config.yaml
n_layer: 15
n_kv_head: 6
activation: "relu"
norm: "rmsnorm"
norm_place: "pre"
bias: "all"
lr_head: 0.00873
grad_clip: 1.0
schedule: "wsd"
z_loss: 0.0001
MLP neurons of a small language model. Each row is named by its layer, matrix (up: input weights) and neuron, and shows model dimensions 80-207. Each number is 50 + 12 x the weight over its row's rms, rounded and kept within 0 to 99.
After each neuron's rows, "fires after" lists the tokens most often just before its 100 highest values on Wikipedia text that the model never trained on.

L10.up178:41 51 60 51 44 72 24 55 50 64 37 63 38 67 54 46 89 69 50 36 75 59 38 29 53 32 39 46 47 43 42 57 39 44 50 64 46 69 61 60 49 38 48 60 59 31 46 43 72 52 63 58 40 73 58 67 73 55 66 64 50 35 32 60 60 53 40 65 50 55 68 65 50 34 41 42 56 49 35 47 26 58 64 44 50 38 55 64 47 51 61 57 42 51 47 48 39 52 50 31 52 56 33 58 63 49 45 48 42 42 38 34 37 53 29 28 48 68 56 39 43 38 52 41 46 46 54 55
fires after: " ", "|", "20", "–"

L4.up56:50 70 49 49 50 56 36 66 47 67 52 65 59 72 62 64 35 43 57 63 49 50 43 60 51 44 61 42 53 58 52 44 27 43 28 62 60 66 39 60 43 56 60 40 58 39 55 46 36 47 52 52 39 26 44 46 52 64 53 49 54 42 60 54 40 23 61 49 57 49 37 35 67 41 27 18 47 40 49 62 40 34 48 56 55 34 58 62 48 57 42 54 40 52 32 59 42 62 50 36 74 53 48 60 65 41 47 50 58 55 55 34 73 63 45 42 43 16 47 04 82 53 55 57 64 27 41 47
fires after: " P", " F", "P", " B", "B"

L11.up669:51 71 50 67 46 67 44 48 57 55 44 47 58 65 60 25 53 43 67 59 43 37 58 35 73 51 32 55 65 38 42 59 70 48 37 52 34 67 52 52 57 53 62 55 53 39 41 54 49 55 45 46 31 64 45 43 69 57 79 66 37 34 45 36 54 65 55 61 29 62 59 65 61 35 50 53 56 54 41 57 47 59 60 80 36 27 50 36 49 49 43 61 51 59 51 46 68 46 43 36 48 49 43 54 42 71 55 48 47 55 49 52 33 53 51 44 54 55 59 52 40 53 59 47 42 57 58 56
fires after: " ", " (", "–", " |", "-", "ay"

L4.up1228:51 58 52 47 39 38 54 41 38 43 42 47 61 55 33 43 48 46 43 46 58 49 60 56 43 42 43 43 70 56 52 58 40 60 32 69 33 52 52 44 53 37 62 46 54 49 73 52 62 62 57 29 65 64 50 51 53 63 48 52 40 60 69 58 38 52 63 55 54 56 35 43 44 45 66 36 21 51 59 49 43 48 53 36 27 38 53 60 70 46 79 61 67 40 44 62 51 46 55 45 51 63 62 33 45 68 33 50 61 38 35 65 60 64 70 48 33 44 40 35 45 54 55 39 62 47 48 43
fires after: " L", " Al", " R", " M", " N", " the"

L4.up1533:45 49 38 76 50 34 41 61 58 40 58 57 56 77 38 51 25 40 47 45 52 61 57 48 36 47 46 61 86 65 46 42 57 55 50 57 51 36 44 56 32 32 36 42 54 61 54 52 46 49 56 77 52 36 31 37 53 40 72 51 51 68 35 75 58 60 49 50 35 51 61 54 55 40 33 70 56 43 59 56 49 42 55 39 70 51 31 62 53 46 52 75 23 41 32 40 37 61 39 53 41 58 53 43 63 68 48 28 41 43 46 37 52 22 28 60 42 39 40 43 71 42 49 25 58 52 35 55
fires after: " |", " ", " Votes"

L8.up1481:42 54 56 53 42 54 61 57 43 38 46 56 30 58 53 27 51 56 68 55 60 73 53 41 54 47 33 38 48 53 59 48 50 51 55 36 37 33 43 49 36 55 50 53 57 43 92 75 52 56 47 51 30 44 37 45 49 32 55 45 65 47 45 33 33 70 24 64 53 57 73 68 52 47 56 35 58 62 39 66 47 35 53 50 59 44 47 65 51 40 52 49 42 61 54 42 46 45 67 68 46 58 68 38 60 59 40 17 54 70 32 49 23 62 38 56 51 51 29 49 60 27 52 47 43 41 42 60
fires after: " H", " M", " Har", " K", "h", " h"

L4.up1486:26 66 51 56 58 30 47 57 52 37 49 27 52 36 35 35 70 44 63 43 49 44 46 53 36 33 58 54 31 56 38 58 43 52 48 56 41 58 56 64 39 42 46 44 49 55 63 66 47 56 62 73 57 43 65 48 45 56 59 71 45 61 43 25 49 58 33 63 64 34 63 61 49 61 62 39 46 75 63 58 47 47 53 54 38 46 42 52 46 34 78 57 46 39 47 33 49 79 49 59 64 60 65 23 42 51 40 48 54 60 32 59 29 66 65 38 37 55 35 48 39 47 40 41 58 10 44 37
fires after: " B", " H", " K", " M"

L4.up578:20 73 48 58 52 68 63 62 47 44 48 69 43 60 51 25 34 58 56 30 50 58 55 46 29 53 22 38 63 64 47 55 75 52 45 53 34 49 47 61 48 55 69 50 45 75 61 44 51 37 47 46 61 47 51 42 51 80 54 43 47 49 41 57 48 45 48 69 48 53 52 50 46 55 46 27 29 39 41 72 41 48 52 71 26 61 43 47 49 47 54 56 59 50 35 56 41 72 43 67 48 69 48 52 73 40 39 67 61 38 51 51 38 46 35 48 46 69 54 52 65 54 48 55 46 53 36 43
fires after: " U", " In", "ib", " V", "b", " I"

L8.up375:49 46 44 56 47 47 57 53 66 39 52 41 54 56 42 44 65 51 52 39 38 47 31 60 30 62 49 65 58 50 76 70 51 68 36 48 44 47 52 34 71 65 45 51 39 63 69 47 62 42 52 44 46 40 58 35 36 38 56 55 43 49 44 71 53 39 66 49 52 55 54 57 47 56 58 38 34 64 36 52 48 62 47 38 47 43 68 46 62 51 56 61 64 52 58 78 42 45 49 51 61 38 58 54 59 70 38 80 81 25 59 38 59 37 41 40 51 51 50 44 37 63 61 51 56 41 29 39
fires after: ",", " N", ".", " the", " U"

L4.up1130:47 56 55 55 65 60 72 44 34 54 27 47 26 44 39 55 58 47 68 48 27 59 60 52 33 25 64 63 35 63 56 49 47 62 48 53 28 39 46 52 54 65 51 61 43 31 56 69 66 63 53 62 52 57 49 60 55 53 61 48 49 44 39 42 26 56 29 51 63 25 55 56 64 31 47 48 44 57 75 39 55 38 39 45 33 37 29 30 56 52 64 56 60 53 52 49 39 73 67 53 58 40 48 46 68 62 47 66 65 33 77 45 63 44 63 41 55 64 60 39 50 60 59 43 46 57 39 43
fires after: "19", "20", " (", " "

L10.up46:45 69 58 69 18 66 42 58 46 52 50 52 40 45 39 26 50 41 70 38 61 62 60 51 34 44 33 48 48 59 49 60 45 49 62 58 50 38 27 52 46 43 47 47 29 20 48 66 42 45 44 67 39 41 35 60 64 59 77 43 50 55 27 65 19 61 55 71 38 51 48 62 45 29 37 53 52 57 63 46 39 47 67 55 41 51 28 42 55 36 54 56 46 30 49 51 43 71 57 41 60 60 68 51 41 68 40 44 67 26 52 43 49 48 11 53 59 58 50 50 51 39 59 25 39 41 42 37
fires after: " on", " |", "On", "born", ":", " ("

L11.up727:42 53 65 46 38 73 36 50 50 58 44 68 52 70 43 58 69 69 59 68 24 53 47 44 46 49 16 55 42 64 38 42 65 52 60 35 49 67 29 60 25 60 41 54 52 54 72 66 32 47 24 38 47 26 47 47 51 40 58 36 63 74 54 63 49 32 46 43 44 53 65 47 50 39 56 50 57 48 14 74 48 46 34 50 44 54 62 42 61 53 52 49 52 42 58 41 22 67 46 55 52 36 21 43 68 59 46 43 24 38 45 26 37 65 53 51 48 55 42 42 48 57 46 59 36 54 48 58
fires after: ";", " |", ":", "0"

L11.up790:36 45 41 48 53 46 46 40 47 40 40 63 45 48 61 63 66 25 63 38 45 63 45 59 46 35 39 56 53 57 55 42 38 16 62 50 53 44 62 75 40 43 57 38 62 55 49 56 32 68 51 51 54 56 54 43 55 57 62 46 51 65 52 61 33 41 44 61 71 65 50 45 40 46 61 36 33 61 65 60 31 27 54 45 51 62 46 73 59 48 38 71 37 48 11 46 42 69 44 49 39 60 53 39 67 73 43 70 43 64 55 32 44 62 41 62 54 42 37 50 54 54 29 61 59 31 30 56
fires after: "19", "20", " b", " |"

L4.up588:25 42 34 69 36 42 59 51 71 51 54 67 40 73 52 45 48 51 41 30 66 47 58 47 34 55 27 50 80 62 58 71 59 47 56 53 38 79 65 48 63 57 50 59 38 78 62 61 75 44 47 37 45 40 56 58 61 72 52 36 47 71 52 62 60 42 62 53 56 73 56 53 28 62 45 40 53 43 34 81 42 45 57 64 48 40 63 57 60 65 44 56 52 48 50 60 39 32 38 46 58 51 53 39 51 82 46 41 51 36 36 43 54 60 29 49 51 62 48 39 49 37 61 42 51 50 38 55
fires after: " U", " A", " C", " V", " v", "-A"

L4.up1459:47 48 59 64 55 47 45 50 55 37 59 49 42 23 52 52 31 53 68 39 57 41 76 47 56 40 48 46 71 53 37 55 46 61 47 47 31 49 45 54 52 61 45 30 46 52 69 45 59 65 60 62 64 49 32 54 88 58 45 67 65 64 63 51 42 57 37 53 49 54 63 62 37 45 54 47 31 52 47 55 57 48 64 56 18 21 54 60 22 34 55 58 22 56 43 38 48 41 53 45 82 68 64 52 43 60 46 52 60 62 47 52 45 57 77 55 30 51 40 64 52 23 45 46 54 37 42 63
fires after: " f", " B", " F", " K", " P", "up"

L8.up874:36 54 48 57 47 49 43 50 55 48 65 67 48 51 40 63 48 51 32 54 42 49 40 46 52 53 30 56 65 58 57 48 60 74 47 64 43 71 40 52 26 53 35 45 42 49 39 56 47 57 42 72 55 46 38 62 44 51 60 39 46 62 35 40 56 46 66 44 64 35 68 44 44 49 60 35 32 45 53 50 17 34 65 43 38 47 53 73 54 59 52 52 36 53 41 55 43 75 39 60 73 65 59 39 54 39 44 26 54 31 58 44 49 31 45 54 46 52 34 54 51 36 47 40 63 46 56 60
fires after: " |", " the", " on", ":", "ent", "On"

L4.up287:39 64 33 76 42 73 53 59 52 46 31 54 57 51 74 60 36 59 82 34 46 48 42 48 39 43 50 37 41 63 45 48 63 37 32 82 28 52 43 54 39 60 31 49 52 34 50 52 66 51 68 50 56 52 59 50 61 29 63 44 39 42 73 56 48 49 65 36 46 52 58 49 56 52 67 36 63 64 45 59 50 37 55 55 55 49 64 34 49 53 48 61 26 63 41 69 41 48 27 36 53 55 49 43 55 55 47 68 57 41 72 35 51 57 64 52 63 47 47 54 34 41 53 38 34 47 43 57
fires after: " P", "p", " Pr", " p", " im", "op"

L8.up308:49 56 53 51 28 38 45 64 74 32 57 64 44 54 47 56 55 32 45 39 63 39 43 44 37 48 28 52 49 55 41 71 28 53 41 64 32 45 58 43 42 44 54 55 50 33 53 62 76 53 47 50 48 51 42 45 57 41 56 38 51 54 40 34 63 66 44 48 48 32 59 62 64 45 49 70 40 71 32 76 52 46 59 50 58 50 31 45 47 67 45 52 45 44 32 43 53 44 67 76 54 43 47 43 48 61 45 46 60 49 32 33 37 35 61 31 49 75 31 25 39 44 60 49 67 48 30 49
fires after: " R", " c", " sc", " Sc", "ic", " C"

L8.up866:45 37 52 61 63 35 52 54 59 48 63 48 26 47 57 38 56 27 64 55 24 55 41 56 56 50 61 48 62 65 59 75 63 51 59 41 63 40 44 51 68 46 43 51 45 57 47 39 42 35 29 64 56 35 25 57 54 43 67 70 50 53 51 70 46 58 41 57 45 44 53 72 62 48 64 41 48 58 42 75 50 33 36 19 62 27 42 49 52 41 40 61 73 27 68 55 53 56 66 49 53 64 54 46 48 58 18 61 63 53 32 52 41 63 50 42 48 67 42 53 76 56 67 49 29 65 39 44
fires after: ",", ".", " ex", " k"

L4.up883:27 62 57 50 15 40 44 51 58 56 53 58 45 59 57 58 37 43 44 20 54 41 50 46 47 32 24 53 34 53 48 61 52 64 31 66 39 54 53 49 64 69 48 59 72 46 82 64 44 39 26 41 38 32 32 38 55 44 52 46 61 43 59 45 36 62 48 54 57 31 66 48 56 51 42 32 50 50 08 60 41 50 41 62 52 53 55 57 50 47 51 57 50 46 47 31 45 67 61 48 53 50 49 45 57 54 48 35 58 33 60 70 46 48 55 46 45 60 47 45 51 34 63 70 39 51 48 46
fires after: " the", " The"

L4.up286:50 69 43 55 61 67 68 73 55 48 54 45 66 41 57 63 59 43 39 41 56 71 48 42 20 48 43 60 46 58 29 44 57 43 38 40 38 61 61 31 25 56 56 58 75 51 63 53 64 55 61 45 45 70 66 42 62 67 47 45 38 56 57 32 32 52 19 54 58 42 74 67 70 47 44 60 38 59 36 61 46 38 66 61 56 24 52 57 54 69 41 55 32 30 50 67 36 50 51 53 48 63 56 53 52 32 42 47 39 66 48 31 76 44 63 34 48 39 38 26 47 44 38 67 68 47 36 64
fires after: " R", " Sc", " r", "r", " S", " b"

L4.up650:30 63 47 50 08 59 60 50 54 61 28 45 48 65 57 70 40 62 46 44 46 57 60 65 24 50 37 65 47 71 59 65 54 63 29 65 43 50 52 57 55 48 41 52 59 46 51 51 66 59 32 19 47 37 42 66 64 47 47 26 53 43 34 74 22 43 48 61 32 44 54 42 54 50 33 25 59 64 37 64 45 60 40 64 66 57 48 51 70 55 59 62 61 44 56 39 39 70 59 41 49 49 36 30 44 74 42 31 53 19 59 46 49 61 46 46 47 72 50 46 49 45 60 39 39 46 39 50
fires after: "19", "20", "′", "\n"

L4.up384:36 63 56 61 53 68 37 65 54 59 59 56 66 53 67 35 34 51 32 54 54 68 54 50 25 40 59 46 49 56 46 44 52 46 36 67 45 72 48 62 52 33 59 34 59 58 61 44 31 48 42 62 41 60 48 55 55 49 53 50 60 54 66 59 39 51 58 50 68 49 44 52 32 40 17 25 55 42 18 55 23 26 61 56 66 49 44 54 43 58 56 59 34 55 37 79 63 53 40 47 65 43 54 57 64 37 44 49 37 29 42 50 53 58 43 57 37 34 42 35 43 47 51 52 37 33 27 52
fires after: " K", " P", " T", "P", " F"

L4.up1137:44 41 52 65 45 63 48 65 46 53 50 44 42 48 77 53 56 50 47 51 40 54 59 57 47 48 58 65 38 61 55 60 55 30 36 53 57 42 52 41 72 39 46 74 72 41 55 54 48 59 36 15 66 65 42 48 51 57 84 63 57 42 61 72 35 40 35 46 49 56 71 49 63 41 55 47 41 48 58 50 36 48 77 67 42 23 46 63 48 26 65 62 63 33 59 59 56 39 58 31 63 55 29 45 33 80 40 75 43 57 47 77 35 49 50 38 44 53 34 41 59 50 71 49 55 55 26 60
fires after: ".", ",", " the", " Th", " time", " During"

L10.up729:56 48 54 52 53 57 60 53 34 49 14 12 41 50 35 60 54 67 69 49 56 28 60 36 41 40 48 52 54 55 54 44 52 49 55 68 44 53 47 50 49 38 50 70 48 22 76 56 63 69 31 49 36 46 61 58 74 55 60 52 52 36 34 62 61 45 38 40 59 39 65 59 65 49 42 35 52 56 37 75 49 49 56 25 59 53 61 63 48 62 54 59 41 53 67 60 38 86 38 55 57 55 28 41 54 82 41 37 60 62 73 56 50 50 48 64 48 66 41 42 59 60 64 55 39 53 33 53
fires after: "20", "19", "|"

L4.up163:60 49 47 62 35 43 53 74 35 42 53 12 48 53 58 44 38 58 32 58 58 52 51 43 44 30 78 50 52 63 40 57 34 41 42 50 31 46 53 55 58 26 49 50 49 50 71 59 61 71 48 53 46 40 47 51 61 86 58 48 50 74 46 46 53 60 61 61 40 56 42 51 74 42 35 46 70 62 58 63 52 55 56 43 53 37 54 57 49 44 60 62 47 43 51 58 58 69 56 44 55 62 46 36 57 49 41 31 55 60 71 53 40 56 47 50 19 58 30 57 59 52 50 29 61 39 54 49
fires after: " H", " C", " c", "-", " M"

L11.up744:55 51 82 59 51 50 46 64 58 42 35 49 59 62 37 39 33 43 60 52 46 46 55 34 52 20 13 58 72 41 56 56 63 48 39 66 46 56 46 40 49 47 43 54 50 47 47 56 74 58 54 38 39 53 60 42 70 50 57 51 61 57 29 34 53 40 50 41 40 62 53 55 44 14 42 50 62 68 35 45 50 72 57 77 62 36 46 53 53 25 61 52 44 60 38 60 66 31 35 42 58 58 40 47 49 70 32 53 50 53 56 29 40 56 37 33 49 43 68 22 51 47 62 51 51 30 50 48
fires after: " |", " ", " on", " On", "On", " –"

L4.up44:38 60 67 55 28 52 51 64 37 36 37 31 41 65 54 61 62 60 72 50 41 20 29 43 52 53 45 57 51 48 46 52 41 51 39 68 62 69 42 58 58 53 68 53 54 35 49 44 38 68 43 40 39 51 36 52 45 53 62 34 32 39 54 64 24 42 49 55 60 45 64 42 99 65 60 52 65 69 37 59 39 60 67 45 47 30 61 45 51 29 38 61 55 37 63 58 45 52 59 42 58 61 36 40 61 62 47 40 47 24 64 60 44 44 50 42 54 49 35 42 58 35 43 68 56 42 45 47
fires after: ".", ".\n\n", "===", "|", "=="

L8.up1391:45 62 57 67 47 65 44 45 45 49 51 66 54 63 57 55 69 35 72 35 50 53 54 70 42 36 36 40 48 48 51 51 38 66 35 76 64 34 49 71 36 36 56 44 54 38 60 75 54 66 55 54 48 67 52 56 43 55 39 55 61 56 57 38 56 42 52 69 51 40 42 60 68 61 63 52 51 55 66 63 49 38 52 51 39 52 41 53 38 54 65 60 35 54 44 50 63 76 46 49 59 51 50 28 63 59 47 52 67 66 66 43 50 29 32 39 40 73 53 22 65 55 32 48 37 27 51 45
fires after: "20", "19", " "

L11.up1529:39 53 44 60 54 31 58 60 68 51 52 48 67 49 74 68 49 42 65 41 54 51 54 21 44 40 38 42 72 65 45 42 46 54 46 67 76 44 71 61 67 57 48 52 78 31 30 57 33 77 55 33 50 62 63 55 65 47 82 56 61 71 52 55 47 48 55 54 71 58 66 56 40 48 57 40 46 49 60 64 33 41 54 41 47 55 52 50 59 59 51 70 63 55 29 48 61 58 43 46 68 40 48 54 39 56 53 64 52 46 78 49 35 53 56 26 51 38 45 63 41 46 55 39 43 24 29 56
fires after: "20", "19", " |"

L8.up1439:36 70 30 59 35 64 54 50 65 53 43 45 65 40 62 55 39 71 50 44 70 52 35 58 33 60 57 45 40 55 56 75 37 69 63 65 51 54 42 37 43 66 64 76 36 28 68 55 61 69 52 52 39 40 47 58 51 58 54 62 64 45 44 58 45 52 46 62 67 38 60 65 45 33 54 45 27 57 54 56 48 70 34 50 48 51 37 59 46 62 59 57 50 32 72 48 39 64 49 39 48 48 50 40 64 75 43 52 55 55 70 56 49 52 43 42 57 41 60 35 71 68 59 45 44 47 62 37
fires after: "19", "20", "==", "ack", " the"

L4.up498:27 52 59 68 25 48 41 47 69 49 40 52 46 72 58 39 39 60 56 44 50 27 39 53 32 55 47 46 48 66 54 63 83 49 35 49 40 39 55 56 29 47 23 35 52 48 53 54 54 62 59 59 63 60 45 44 55 51 55 52 48 27 48 48 42 51 64 45 51 58 63 62 31 26 41 54 54 58 59 47 17 40 69 50 43 52 61 36 26 56 46 62 41 59 41 62 26 60 46 48 51 50 39 58 48 43 48 57 45 54 68 35 47 59 73 51 42 55 34 44 69 58 49 47 47 64 35 39
fires after: " P", "°", " p", " design", "p"

L4.up996:23 64 33 61 46 56 41 48 37 48 37 51 35 52 59 63 63 41 25 61 57 48 66 39 43 31 29 47 48 54 38 63 60 59 45 61 39 33 59 66 53 47 68 49 48 36 75 65 54 59 36 39 45 55 62 68 63 43 56 24 58 44 51 56 46 58 63 69 59 37 50 39 48 29 44 38 56 55 47 56 51 65 72 35 27 38 37 61 42 32 70 55 35 39 34 62 37 62 56 23 46 57 43 28 74 43 47 54 58 24 52 62 49 57 47 47 52 64 44 43 47 56 42 77 51 51 48 51
fires after: " N", " n", " the", " K", "th", "0"

L10.up365:44 72 44 38 36 43 46 37 31 39 26 36 29 76 50 57 76 44 39 49 63 44 44 60 49 30 39 42 43 63 62 56 60 51 39 73 38 39 51 62 60 67 46 40 58 33 69 57 69 36 31 55 39 41 29 78 35 62 35 47 44 46 51 63 68 40 52 48 31 66 67 46 29 36 37 36 46 47 48 55 46 53 49 41 66 52 60 42 59 56 43 55 44 60 64 66 38 47 49 50 57 27 41 24 82 61 28 39 57 49 58 43 41 55 42 44 57 62 30 39 60 36 58 47 19 58 51 36
fires after: "20", "19"

L4.up200:45 42 50 54 43 68 43 73 68 51 63 71 57 60 61 64 46 30 48 69 61 61 57 52 46 60 50 49 66 67 35 64 49 57 57 54 39 36 59 39 51 63 44 49 53 33 63 54 37 41 41 34 45 56 37 51 59 53 63 52 47 20 51 52 27 51 61 58 72 36 35 50 42 45 24 43 50 04 58 50 46 33 50 59 46 39 49 00 72 63 54 52 59 50 62 61 56 41 32 46 68 34 45 72 61 44 40 55 76 23 67 48 50 65 54 54 33 31 60 48 60 64 45 34 51 40 34 45
fires after: "ot", "O", "P", " p", " P", "Y"

L10.up90:49 82 40 71 49 52 64 62 67 53 57 47 34 55 41 47 51 33 62 61 30 59 42 34 51 41 63 56 70 43 54 56 66 39 39 72 56 65 59 64 49 49 46 47 44 44 51 66 67 56 53 43 51 41 36 62 44 65 71 71 62 43 50 54 55 54 54 62 25 49 76 51 59 27 53 59 54 55 33 43 29 54 46 47 41 47 51 60 57 46 49 54 36 44 37 56 70 48 53 59 46 45 53 34 32 60 38 63 65 39 48 55 51 58 52 37 61 66 38 37 42 44 61 38 47 34 56 65
fires after: " |", " the", " in", " (", " and", " "

L4.up1402:36 64 51 54 42 64 40 50 68 44 50 63 49 63 53 41 45 49 49 34 38 45 57 59 34 43 36 47 51 48 47 58 43 78 50 51 46 42 61 55 40 54 51 50 53 67 55 75 63 54 41 50 23 62 54 46 51 41 59 53 54 49 45 50 52 37 44 40 69 39 68 55 48 45 45 52 33 41 53 52 46 36 74 62 50 39 65 53 51 01 51 60 66 68 58 32 37 63 42 39 46 56 54 49 79 57 53 46 39 44 47 60 54 53 52 48 47 72 55 41 53 44 49 62 72 64 55 70
fires after: " the", " ch", " The", " p"

L4.up1044:55 58 48 54 38 67 45 58 47 48 46 40 47 52 44 22 53 35 39 64 58 44 27 48 30 47 49 65 50 68 58 50 37 49 43 56 48 56 63 49 51 36 49 32 47 71 47 38 58 47 39 48 53 43 39 47 67 87 68 65 59 63 65 52 32 78 54 63 55 40 38 42 62 63 33 14 41 43 56 51 41 42 39 47 62 70 60 47 67 62 45 60 51 54 38 78 57 68 38 49 60 63 62 64 53 35 40 58 59 40 45 47 45 75 59 47 24 53 43 45 56 64 39 38 49 12 43 22
fires after: ",", " P", " (", ".", " p", " m"

L4.up218:28 80 73 54 19 39 52 47 41 40 40 48 31 82 28 48 49 78 51 36 39 41 24 53 38 47 58 71 45 49 59 51 48 53 59 81 42 70 50 49 64 50 35 58 71 31 45 64 35 54 52 51 59 27 32 59 44 44 48 37 46 61 45 69 30 55 65 46 47 58 55 48 41 50 58 51 45 61 54 56 34 43 60 48 57 48 50 70 61 42 35 51 45 53 54 50 39 55 66 38 47 57 30 45 79 64 39 55 61 31 43 49 60 72 32 35 54 64 40 41 39 39 41 58 35 44 46 66
fires after: ",", " in", " |", ":", " the"

L4.up599:28 50 71 64 44 49 50 48 72 39 37 52 56 66 62 43 32 47 46 31 51 40 52 32 35 41 49 50 63 54 30 62 53 45 64 71 64 47 50 52 59 45 31 35 53 58 31 62 45 79 43 53 69 42 31 51 62 51 56 29 76 69 27 67 52 57 51 50 50 56 48 41 52 49 42 57 59 59 41 62 52 35 67 48 58 57 38 46 34 40 65 53 40 36 45 50 43 51 63 34 46 69 53 43 70 55 46 57 43 38 53 33 59 41 37 60 55 42 34 47 61 51 65 57 40 44 43 27
fires after: "-", " ", "–", "1", "0", "2"

L4.up530:34 51 58 73 47 61 49 60 52 67 55 70 40 63 67 38 50 56 24 65 60 55 46 58 21 59 27 62 65 64 49 54 68 44 46 47 64 74 68 46 43 59 57 51 39 72 68 42 56 46 41 41 39 33 48 59 47 62 61 13 45 45 29 49 53 53 46 62 57 26 63 76 34 48 23 36 42 58 44 67 50 39 62 65 59 47 21 32 28 60 58 66 55 40 50 56 44 52 53 62 43 74 42 51 46 48 34 25 30 39 23 49 47 54 54 35 50 62 46 58 61 50 50 71 73 40 48 34
fires after: " v", ")", " r", " V", " |", ";"

L10.up860:37 55 58 84 51 74 62 62 53 55 39 55 63 62 53 60 53 35 45 55 54 46 41 58 50 14 33 54 39 56 34 45 26 56 29 56 51 43 56 43 37 49 52 55 44 33 39 55 47 49 42 55 40 69 43 49 52 47 70 49 49 40 53 56 54 44 41 68 46 61 53 58 62 32 42 45 55 47 45 64 33 37 71 67 53 60 59 45 57 40 51 48 42 65 46 58 55 74 52 39 47 45 17 55 42 75 39 31 35 27 54 58 59 57 53 41 46 48 51 56 42 48 56 42 59 64 53 55
fires after: " ", ";", " |", "|"

L4.up1194:45 72 51 54 46 39 65 48 44 57 46 42 44 47 57 77 45 70 47 41 54 46 53 69 42 55 67 58 46 53 66 50 40 49 45 49 58 40 43 59 60 25 37 49 66 54 78 49 52 37 51 65 49 48 57 27 82 52 42 43 45 48 63 33 24 64 54 70 71 38 48 41 44 34 31 65 25 48 55 54 41 29 64 51 50 26 52 53 65 57 38 55 39 44 50 68 46 35 54 60 37 53 42 41 78 57 44 52 29 61 53 49 52 78 58 51 46 43 41 20 57 59 50 68 58 30 39 48
fires after: " H", " L", " B", " R", " M", " S"

L4.up1354:44 48 52 72 40 51 69 55 44 59 44 63 43 61 45 56 42 35 59 42 42 56 36 65 12 53 42 65 59 75 61 58 67 32 62 53 57 49 56 66 28 50 30 44 61 61 63 62 82 75 47 57 60 27 33 63 52 68 63 48 66 31 48 46 40 47 43 62 41 29 62 40 52 54 56 57 38 49 26 44 31 49 69 45 54 55 53 46 58 55 62 68 34 54 48 36 60 52 39 55 48 52 48 46 33 54 42 53 50 21 50 53 49 53 56 34 47 70 41 41 62 58 44 28 65 44 21 40
fires after: "′", " (", " |"

L4.up1338:27 58 59 61 27 47 47 65 46 44 42 56 39 48 39 50 46 67 56 63 53 40 61 50 23 48 59 33 47 66 60 40 59 52 48 42 47 53 50 49 44 56 40 51 54 48 76 44 44 49 61 44 71 36 38 54 71 49 53 55 37 37 61 41 61 37 61 72 60 32 57 51 38 47 46 32 46 58 55 50 31 62 45 54 42 30 47 35 61 66 54 58 38 53 45 52 75 38 42 40 36 48 46 55 49 46 42 44 59 43 50 40 51 37 54 45 36 42 30 50 30 54 45 44 20 30 38 57
fires after: " p", " P", " A", " O"

L10.up1356:35 60 53 69 42 51 53 39 36 46 59 48 27 55 39 60 55 57 51 43 39 54 52 69 37 67 21 46 25 60 49 86 70 48 44 45 43 59 64 61 47 43 37 60 47 44 58 83 79 54 53 42 51 58 41 51 60 79 64 57 63 48 35 39 24 43 57 62 28 35 57 49 39 33 58 45 48 55 40 56 44 63 50 58 21 43 37 35 50 58 53 58 55 12 45 40 41 52 53 71 53 65 55 31 37 48 37 38 59 30 40 60 47 67 51 45 58 69 38 52 54 51 67 44 50 50 36 28
fires after: " /", " (", " |", "|"

L4.up1183:26 55 54 67 52 46 72 47 59 50 41 49 48 59 43 51 29 45 49 48 59 65 39 56 55 48 34 57 65 48 42 65 62 50 48 59 39 24 34 40 40 38 50 34 27 48 53 55 54 69 57 91 78 39 27 40 59 56 48 32 47 53 62 73 39 49 33 67 53 39 48 26 57 38 39 23 57 55 52 65 25 40 48 28 55 54 29 34 45 39 67 55 43 46 49 54 54 63 46 55 57 50 65 44 50 76 47 57 56 27 48 52 66 46 58 56 39 43 56 50 58 56 34 41 70 58 27 40
fires after: " |", " ", ":"